From a checkpoint of a small transformer trained on Wikipedia.
Size: 11 layers, width 512, 8 heads of 64, MLP 2048 GeGLU, vocabulary 32000, 62.5M parameters.
Architecture: RMSNorm before and after each block, capped logits.
Training: a variant of Adam for these matrices, 1047M tokens, 3994 steps.
MLP neurons of a small language model. Each row is named by its layer, matrix (gate and up: input weights) and neuron, and shows model dimensions 192-383. Each number is 128 + 24 x the weight over its row's rms, rounded and kept within 0 to 255. Numbers have three digits each. A neuron's up and down rows have the sign that makes its largest values positive.
After each neuron's rows, "fires on" lists the tokens most often at its 100 highest values on Wikipedia text that the model never trained on.

L7.gate1446:097134142108099142089152105154092118124114123144099081084146168129131148134129134130130138114117147143114116156153126108116146124169120148138152125134157089104130104090176140150185111170113122108136144118127101162150120127113120144116107102143116107104098103122151109068170133108111164126120125117104123151077121112160177103131110088149133091101126110106098148134094094133117135111109150138123112120109128140114156103167112142153106090087124116114089154112136159114153143110098115107143134125145194118079144116136155105107125182096133122119117167070123072118151110108090092110
L7.up1446:153142183149102147127126094133120120136137107132118117070165159127103147162113169151141074086141110159112131149157097123146122083164099147152140174111134079093109116127114109131116147170132148157110094123144132160096171167165155118143117130119134116105130081074095083099095117148134120144138110128106091126102125122151097104124117112154164116150064151112142122163103085096132133127131129175104113139084124110088116149138134134136138143114102110132109156155128130102081151118161118126121125153141146134136141166111147129113113073174130137062102140141155132111109125084169134148
fires on: " of", " |", " 1", " the", " 0", ";"

L6.gate857:087135145162149131117131122136148160077142116152113141116161183130130140120136129101166085138166142167139099131127120115148131111113102137142141140097127106142129153113156135096164153071149159133145119129120136123139097143172133090134143125063089129130105148114133160142141116150151144134106126106111121119130153131152168140111139096135128144173122072117168102140136138124118147080113129076158102089130104133107126141138113105109133135136128141085116116105135130121135184098093096131167159168096149097138124093145108102129151159116159077122063131111134127151094123112105139120
L6.up857:122127182119098090098120133134146124086123128134089093130105123108120147126100147161137110133131154136143126135122120083138105066122093110152161153098117136148112125087072156099112157107135119135142120163087145148135111137116112107148131138087103139159141094154122092165099107144125184140141140086098120128117132110135128121115134122125142106103078151117162132123167169134157125115090145160109130093143086146125137108133124148060139124126158122164164136143111125127093138111110108103112125110128140111124090128133112149131096131168171120162093146147145121126110104083121163134
fires on: " |", ";"

L6.gate390:143141126084124106120156153133122097128180104157135105142172146127096106141165156128146151138163085119139121125131127136103139099134148141146182099142141134105142116134122131143113129128113109111135151107152118131110170113114148119132120163134130150107195128121156070083111136125139166119154098152110109146109142128153094155126152139193120112126115117128091157198139161098138128113109144162143132142133092139122166134148095164138121122106125167115177161152118099114073153135107119150149118125136158109100123118160105135126159160162130127109085139125093148118154158116117140143
L6.up390:141151115117154134126162117089153111131110134156125076115111108120146167119146163170141158083179110119164142143119095113135125125157104156124101155099160137106131148164157149172141131174126129140163180151123118120153151104175141128142102129140090125113117125141125115112134147083138122125123102114139115145073116116112140111132123122111139123161137107126147099126106083083122082119141116135145117105141157101097131107085122119113134142129136118125139147157165134112101165146070084126193155133144123166136165112176143145105141090099109141123136160100096118104135133140142109160
fires on: " of", " |", " by", " was", " to"

L6.gate1520:119129132109122122143131141094125163079128133147114127070141159138172116125101152135133097156118160153136163126169137159109127140136156146073136198138146128117126112152145104083124166143167102093078151158181107130142177126125104130112156112089173105117159128076146131113130110098148160143125112142146155131146134117154115123152114108171139156141104132092145112155091183095122107114121130138086145121130113121158153120117128068118110167166142108163128132090150165112136149084122105118099117150154128144135124106124150119156140081088130134096134114140134131120133124149144187166
L6.up1520:148125132096131139116129144129111154108127152116092131130134117070126112107126135157088105117126116114094129113130158113096160106160155116121086128101183122130150121131128167106115129115124132134169140106144107129123110108163111148132100110154096107087123124130147168154161146124145115143124119126115110139124115121143120130116158146092141110110137123117143104104139127163078130119161137126133088113096141147118135111139108108143135184126138107108193110116114139122106113097112106129113115141104091126149161161098166119144119153108164148111098114107145176136141106115145131132
fires on: " |", " married", "-", ":", "See"

L7.gate713:094117138095108141108141123122136147105126099126145135118171130109094171151172131108162129111134143115166159134117073100147107131132125083135138130159110103174115133095095113109152167165093119170135119122153096151112169073110187142116120109139060164131116149132135123141123102093161151142140089129138149144128163168150102102100120142114155139169107144092124086167095085148159096123120074143129145120131130120107131154106078129122110145121111141113104153099141191159150108085112112078107123121133169118138106123133120112133125095101134139186127104112118109121116093120086135091
L7.up713:182158131134099141131106149150116133123104154124125170133156133122149152114170162139123088152139158153147089118090105120138124155148111100107093149089136164122123143161095116105109107146152144141139127106098147138115162102137137128101133107195142125100173111164151104175133099123150163155151118121111102165090103149075120171086141118096109133140123148098148118147123092147186141117117108135132150112117115139134118153102110086127110103118131129095128117137117162125126147104101137154130129115150096127140127141167120078149129085081125114062131142144101109178137117138132125079
fires on: "-", ";", ",", " 4", ":", " 7"

L7.gate2025:096117112115099109121140123126174125140156137136144164134156101173173101094138149100106105124129067164164130112144124154128142147109128167111144139138118160146160158107119094105141105157135153104112122159124138141100150141124148187151117135094133157144139130147140118140181128105135123142098125077086132091145126098116120157119135103141172107123171191117137122116124170108102131122148122144145188135125103169090100137104089110159132153094118156150128130109146125132120121134152104093076110157156088155128105152132120086101126103150134137180095157094125141139119132149119129127
L7.up2025:155138137135121136144114122124146171121119123165119130111185138095137120135123117155140105133162162133129157149163131141155084123126127141155103181110083148148111096130124166135138113154123143136133146129138147147136142153135124128133123134128108146133132148150140137164124125109103111136147114123144124111138130127081179105122135122134114087069113166146112096115182112083109121133128142129119109131121135101213128124124121122146122105166160124113141132100103128132152174119130130172167130165140140129149146130159131121140102101128155135120170129161121104140127122134168160090
fires on: "s", "es", " shows", "ies", " houses"

L7.gate241:103125127100113165130093165101130130099158130134159118129145154142127145128099138119156141100140114171174132130129147101122138158109133162133118109142139173126141164158184147159095127142091105111140131154135099179141151144113097162133117110135133167158123132112172157107145137155150121117109132125103081121105171093146142128143122091148145137123106146103138071158161127101147077141108123122118124152134142122067165103152129138087133109128115115168143170117155154136127131104121136105102122134142144119125155113144122169113145124117110066127070150109148126124126136107141134152
L7.up241:100137119124151148185146080131094108142132095116149142160134096169160129132191137115142152122087109174155136129112154132106135102099134107119111131112155105147147093086142117113166128124133121173089149146121090120162048123116128138142135160121144100079072147114092114130131080138141127153136136151150141120121174127167106135109127122105140129135143111120111109160097141146104120151131101144145105123162116142147088130131085120153150139125140143125113131152106137167107090130136127100109152118159110130132143125108124103160156150111064102116087136101104134096076125082139120129
fires on: " |"

L6.gate1101:126149103149154146122131156148096133146134151160118137131156139109130144107074162152133132156191137125148152119145115130132091146172124166158175170169104115131143141141132110105126135163129162081158130106115108110123080113109129125125137124112158154150157135125158137121164119135196152109091103170144129125128144148123137093137161146124133155129093134137128110145098135145106108124145137116124136175148137124141122110135135108131104145135090134098133162145175147110138124101117126083146111108148151135100100070152119112137122111137161110086140108169159128127138114146134140141
L6.up1101:128118128128079141112118103098100136126139144098076145147103132098121115117114117140106157163070124112081138104103114149131122172136089157126118160147159103162123120123149132137149118140135157122161149098120142159153090073136117148156148152114157092126135162137115123120113092151125119166120111148159106098143150117138106132127146115112133113103104188165141137111108133116101136142112102140136127113104134126132093107124104160096114141115131117122149138146150105126169124103119087115142163163132111116134118128143181106170130154164154092116128134186113128134125137129107154148
fires on: "-"

L6.gate815:108154141133156140112170154133204185097107154163135133100121129140138118141172152107136097129107122151145076169153135098162107117184113126117155138142138112134139083134135113103160099102161123162141171158127111126153095156187114141115141120111117107093121114124138137121149102139112139098143128155133133104094191166133103165152114128134143138133155149107110120121098157131130153126111077140134109126124164133117130103152135121157135154095107165131157151156143108119088120134139137144108088132151149142133132120110109176142155117099143122108122136161155143145118121152124092141
L6.up815:099123096132145132159128126078152124143128130144120122101150143106148113142174138116098093137119172142152116142110140120114154130143108180118139149128141094135128122139153116095140110123145133113094117124136148117115130111112062081145150144106149109094143140106099113126141103118173148144145116140121134143142159136105161169172109145115137119076152160136137132146093113139124128132104105127164132115170087157133125123128149130097158145152060149120121173137117146110123086154145152158085105168117134080100114131151126116106140118109139169107152148163145139126150128138126097122
fires on: " ", "s", " 1992", " 1945"

L7.gate1994:107139140141133107129122117101146124116140101104115098147161161128133124111111157124095165125107115128118114167106117153140126142092129129152110111139114136132122099134132148178114166140135098154072144111126124146083138094157165123123093167194104149103111106116076128098108140113169081125118090114176148090157132151151120160186128161140126121155106180125142123126123130113120136099115111120204088128145096165169139144139125173093161087112146130133144107091104115095099130127100113137093088127098127154108134162124124106126119105174150159133107159150171136132137116161143183150
L7.up1994:123131139163140139086082111105089114087201149090060149162109138081126094134148126172108126149125122138115103164155067185109091133118102109096166120141146126123143113097153122164128123090149133137127114124161124157111127114116146095095112116112111111136139090145129133089125086113155099071177126083149116128141107095120099095135141116116116114122118107165167097128133103132111142094139146141115109099105118138105088095158115145084166116147141097170131102107125112167161122116095102124132124134159133151129154140129153166114159124082141128127101119082132157114136096138132149120
fires on: "\"", ",", " |", "\";", " and", "'"

L7.gate912:115106109148125149084105119124083133091134144140129097115133136099142117081160130113112096099173131103140140143140123093110115125149185147111119088124115085156129064122128148082147167123111082134124090141106107136137167136113140085164104104111119121107132096095141130141117118108136076078115132157113144097147158115108113119115101125070144135206184115160151177151107119132143153116152134120157183103143090174133125140099151101082149173136136144142147131127144099117109153121120104132119129135142169100135203153137142185121128161147152122141096089103159123155111138130105100124
L7.up912:108091123126109138132158153142146158164160077135127153103131097120127143093130116126117127129154091114108143149091135112125177146150103143162133121151142158138125108114113110128147139129094140094115140121080097133093123117107146139143145111161159130135148094118149101134104144138116130084148160136120143107147135147104139152118117155125108152130115132122156128118185133134169141177115101101132125113101075114102135140111142082152160136183112107096156123132148163161131130174154159134127117136103147093124112121126084154142107149115094137149147167140105165112120161114139141154
fires on: ",", "'", " 0", " re"

L7.gate1771:108138133112090084153123106123135170110111136097147150120150164135150143109085142105141147110144116140127105107163162143122110134106136130129137137170132106161111172156131111144097071150113110101116147110111092128119098167152155138142120117131132155110124146080131156095141122152095102129118176140084113144087129114181112097117124146114132092130141117119150127142165160113121138150115119104163136138124135130087122112151109128117112133131108130149121163117143133141145140094080121102102131135113107123155103095147150125117124153106141127118109149101131135139122126116135135141
L7.up1771:133120112152109166117136131155120173117093108112124104138162107132101154117138101110131110093116139131102140134121087121137131142147092133138153096125122098075116067132122139111139151162128120132172121125162116163093144146167125147176152148126128126154126119102131145120084176140118106152167136186100131158153111186168083106124167134133127156139123117165149146135082118119166136130109164162126155101082198133161104132156157132121114134137147102113144125067114158087129173133137141169130101122095154100135117083126131136146103127098126132120147131118130103104141131138163141106
fires on: " ", "-", " 1", " the", " and", " 100"

L6.gate1769:103123113102132152122126175121145158139141092101151082096143139172156142101141145127176147142108131146148142189133131113115121169153113172127131138098143162150139146140106135140119113122109132108082110136117122141138168126117150116105152148076100142172099158079141158114147143138172121129104105108136129159151169079149076143149145118125172126154132094105109091181164170110139124164117066103149159121134100114154136143151155137122120086120110130164122186124154153142134152110123085087131141096122114120149142095133112110127139166174126140157105138112123111080102112143152149143
L6.up1769:133111119113117083121125122135132127126137097127147105137110116128122097124113171109143149149110192149144103134099132120097112186148213140111125041118112139126152176106136158104143113129140155138124112152118129105170099124139142118100175151131112077136143149087098115172087163114103134136093120104158066144135173146135131116100128145142138139156118159127099111155121145167129101153143134069135105088160096126115090160106170123114121105112139120156068078127137174099130158123106092157137192087122121138144166091143120131146134093118109103096091126134122177137118104072128144146
fires on: " |"

L7.gate1171:111148133155119167146126172112085106094127118119084114124105134156142086107101099095101124106175103105141159072132124132156197153131165128127170103127134080120132080112104140133168125137098126093113146121152118169138116174164121124160094147134110198098102110128120158125123150090132110132119124144130158105126144145125117137151140121100137104138107076124183132085124125130114115123120140156132090135118118156160120164109116198126146065100145129130109112122142155072181133100161084109122177134114165138110165102108136138140132132126134143152129121135130102124128144141142154177
L7.up1171:131140163100132149085079083137155141113123130117095141084102101104119105166131138150094159110154124151155118142135115153149137166137125095107139149129125151147093068126123115132087187130091128093142176145117150121124122112122131108141142109131122118125168123147199140121147097140105110125128112149129129154126120133114117113117136113140102095098099088128192124143078156154152135159171129164160139120137096138114110167122126116128124141146135140126135133105103125103122131118106114118166129120147123126134109106133109114115140192106148124184079128127153130144152138094144104121
fires on: " |"

L6.gate1389:093110159145128126143125077163141105106146141094139150145112122132133129126098101154109108130159130149131128143144154122130068108133136124129149144139152106148114109135087132089119095130115137139147145130125125118136148121072095117146144104141152096165115171150156150166115097168189154131101120144128101118126110124119133109097155186121105147141160133117117149135099129150167123121150113132122117157146140133137144127136067117139119126135124132148144165127131150108102121111070132133147145146181092139147110109137140067134101119110174119147104113091132120172139099144138091163
L6.up1389:177109113115109134139168102122107135094066132089118135143114115115091156124107093154131141152118149177121115162107106130142104127102100114143152087101134118161095107124114138161113149140139130146166113126118142123143095166102071106154113103132132124177155145159094142160103128087160063106127131102131101105135126109137122141108166124116118150105136158147110177128120141090116105118137119129075150140131145102116115123114080120109106177114148104085145098168106145108127147121127097126135123160143164106129167118109118145183124119100150118174124102108111141107128131131133114144
fires on: "-", " of", " |", " •", ",", "ommunestyre"